python train.py --num_hidden_layers=19 --hidden_size=160 --num_attention_heads=4 --num_key_value_heads=4 --head_dim=32 --intermediate_size=320 --vocab_size=689 --hidden_act="swiglu" --norm="rmsnorm" --norm_place="pre" --norm_eps=1e-05 --positions="learned+rope" --rope_theta=10000.0 --rope_fraction=1.0 --qk_norm=false --attn_scale=0.177 --bias="none" --tie_word_embeddings=false --parallel_block=false --init="uniform" --init_std_qkv=0.0296 --init_std_o=0.0 --init_std_up=0.0296 --init_std_down=0.0 --optimizer="muon_variant" --learning_rate=0.00658 --beta1=0.9 --weight_decay=0.035 --lr_head=0.00465 --max_grad_norm=1.0 --warmup_steps=200 --schedule="wsd" --decay_fraction=0.794 --decay_shape="pow" --final_lr_fraction=0.05 --batch_tokens=16384 --max_seq_len=768 --doc_mask=true --train_tokens=146100000 --max_steps=8918 --dataset="wikipedia_en"
MLP neurons of a small language model. Each row is named by its layer, matrix (gate and up: input weights) and neuron, and shows model dimensions 0-159. Each number is 500 + 50 x the weight over its row's rms, rounded and kept within 0 to 999. Numbers have three digits each. A neuron's up and down rows have the sign that makes its largest values positive.
After each neuron's rows, "fires in" lists the words (lower case) most often at its 100 highest values on Wikipedia text that the model never trained on.

L4.gate175:493449563559541458508448533515462516517479488466526567469550490486507592406505487508483462458467538525481597460549561604538433441454517492498460472480571510519539521493551533471560530561455417559410484500567435433529397435571398543551555426455640431435457478489502409426502528523475490534503453447515493522472388574433497468533403521548519541535614547492500440466520460499543469509470529502466426417525521477452528544487584483505521570562469494508432397366514512524585520476508530
L4.up175:451432534436510544493521413449437510461491466439478491448539567524533482537502561486491432434478496477551527526503509512494492569521525537454445459522486604515507528531488502485577529578497486533589539452496530473435572436502457458585493564397569612446478479495526477504423456424483499602494481437556465387480476605474576573433373458440445511489522442547537449589475433505431487544586520604553500533489534457535460609512479522485452439483489439505480500523447555460548472366546431
fires in: "was", "group", "groups", "south"

L15.gate122:512500493480430486522345489463536527590462556528540500546550455405523473581397486577586540520482554502541520393488509421502518492563548565455500593510469525569512517469475596517548483527457562563504452553494445486494480463530564509483438432614517571425436562394584435480449486426582534477489606505515562523421494444528517454496492512450506510582452385475423535543475451454492538524515463482457441516539545557440499491423538523500532524507480444492403560560593508505502476516486556
L15.up122:612497490378421477436431563485524627518499490531464521462576479475505437445575472422525466519504555485548587575585491537428516502441461576446534402511557536529518512512521512545592455452448422540432510474521435516444541459486472482524532549523485443527531515558571526504517398438475539542501513493539554525588518426391569567464503567475476440515473504526479529567443526456546538537484599442465550613462457563555517554446531543544587591498494531524395466496473486456544492507470553
fires in: "a"

L6.gate207:470544486431424564474547494493570532467549542583472369577504474540583515533469540393407533486488450539521507412420575456548500529520462507558597424541567482488561614432480524549493605509502465519480563544533529494564440623571443474456498535492570594513486487456452458541540547539516615483486506471489497514542461475495496561536525534560474555519450407503554509522461545454433548587545504472452505565533551465567488495555460482473528517490457568461535451461490460476504594410509610
L6.up207:472484507465510557452542498542426446569500483455503489579439513459548532455539455457451569526539434558559466441432546562516574520559442469548555511461551492502603484458484510516465537404495510514450575519513527460477517515606499434472478572444515487530452479492440540502561503544542614504417449427483483448434474440445448561582478583431475537464500484521501503618496596418509558508524423570427405550403626484520517450534517482546558460448464476539523441501536503401453577438435556
fires in: "would", "may", "must", "girl", "should", "gigantea"

L5.gate315:498538519444536436542628480480477429545541563597442509558577485494500558527500529454474493584485512513514538484525476459362456451552514513538498423566553519540441456512483459505525570490480580497496540564562512504454494433584408367506518577557497408550536489468458583425493447418529511481544505525525537553523498424493501550402440568476529518452531438454448559590526521555482500528443498497564450490419529535488516546358490496523456571569531555566475590513572483466561474529417506
L5.up315:516523471407513493533465514507564508549506533468488558476556527448485474472593521410518488509532476454508520431538428468496396542577476592502554480516564533541509581483548517530504482507359522473442557536501547483541452437490461500484513492546477509529535415515551495445485490471557481477544468507546495578466520445535599553381461477509540499592538495534476470517575529611472568569457499496521510478395512491528560537492651475508394494718437576550472513484574510519429517533518513
fires in: "a", "average", "awarded", "age"

L12.gate34:527409503475513494461509500522435507491426421470565549474503426514538557452485519533491469521433425478461547436533532482441537528530519518542390459544446462478524464541477360446489538455485600506471496454427531434469452459517521521530430503568591475550426415524613412458589446577488438567457506555501430483454522488655519517434517567531576483442493479552527438471520486490466540588506435455448475579487542475483532486549587473529440560437480552605490525518402514456558519462452535
L12.up34:516433427524489598486455605563563616410525545519530427470557502554524475559524554420577473478486520481504578568541533464465427429494588489472487463615545543480542443500564494434533594426458567462477457459482592524478558511607491448436426509534547492517521422590501525481413567520494446561528489471523492558572514446483527510457461473440575464537516429524462494461517397509481539426461463498462434450505496496535467565447563531549497593492508498481433532419504396505547563521449510
fires in: "a", "succeeded", "council", "education", "schedule"

L6.gate233:548579552488458414546501466491534566405479463464484478498540525439529461606456504438513528411465442600497549546479515464555480466456598507434470490532502544475431543486522544466510607475448504629461523544528543435426385531465496412544443425544540498619491579517442495492546479564510551448525479461577453516495544534457531439487529583566502460497607462478487520517529425575447514527443565478525474463548424393473493569551510526536548578560482469528470533511546445526535475448559603
L6.up233:553555559503456637481548454475511565461471435500454509418502413524585452483518558528449545463540512460528524413480591592560438513466553488470460514443539523468537463506501471554497561517392553491478514527570528457430499422567502520511533422473489604530483507483514395485400471503534546454594503471516555593536520526439525493538455518462455558562508414549518502406488490539460433532549501612373545543548452398572482480519551508528511438486576542493513468602519453511511586484448465
fires in: "university", "former", "started", "summer", "germany"

L11.gate46:443444525436490502499552552490510511529536530446485570560516524553484502433515612512547494575558436532423446463540567513549499504468418435449576562519492503495514511604532470498508554528565465450604469525448462432480508462505586514563498533581507413446492420574520474453456462565490451573549507500570442598579518462529517507458512563480499500561633510561530428493537529447491472583522549433455567373553489607535534510573496546511412474479492509492517543399555529417502556462448427
L11.up46:509498513491519501465479552437506428535489545426477535581529537532441557478548576589491595443502506497557488476491445495450453434425511442517510559486394571473523586482487494436473521480509504503545568509516546495633554577487500499545555551562542563411491451537502485491506522549414563564525485568579547486476500383451571553569543417491627513446576525470432452503445474560417475569531430455427593599515491484557471470533473526589539527482501542565544525510556497514402529547523568
fires in: "members", "made", "family", "built", "fort", "numbers"

L15.gate139:486446553466544453427533455490456557523593504488480539450393559588552541435480449460478538577456569469477445472540439597426466507497442527466457491526460494525480637488512447470519537484435583469462534407536476474521560555552603529488521483472570492456458498530505434559487464448469563552432395446485526490499501534541533532595400511606521558459469507566491494537455445557440544473467507559576426575505530487500560566498545485463435544500440581539427497562561396505469403533464493
L15.up139:478418512515488504564468616528551549484444569509500609481506546591432381497477505506488483567470453406538540489539578493501475533515565472525558443524546629473588499483515525453519580517473528481492505472554450513514554403481455507474508517507496590526550581524545487430492456444439429524422563458578462472499571494513517467500498392494437542510403477495461560572577460506573478455548537606526478481561539499452523497448581491501480520484583500427531630495550394474413450475443500
fires in: "was", "as", "became"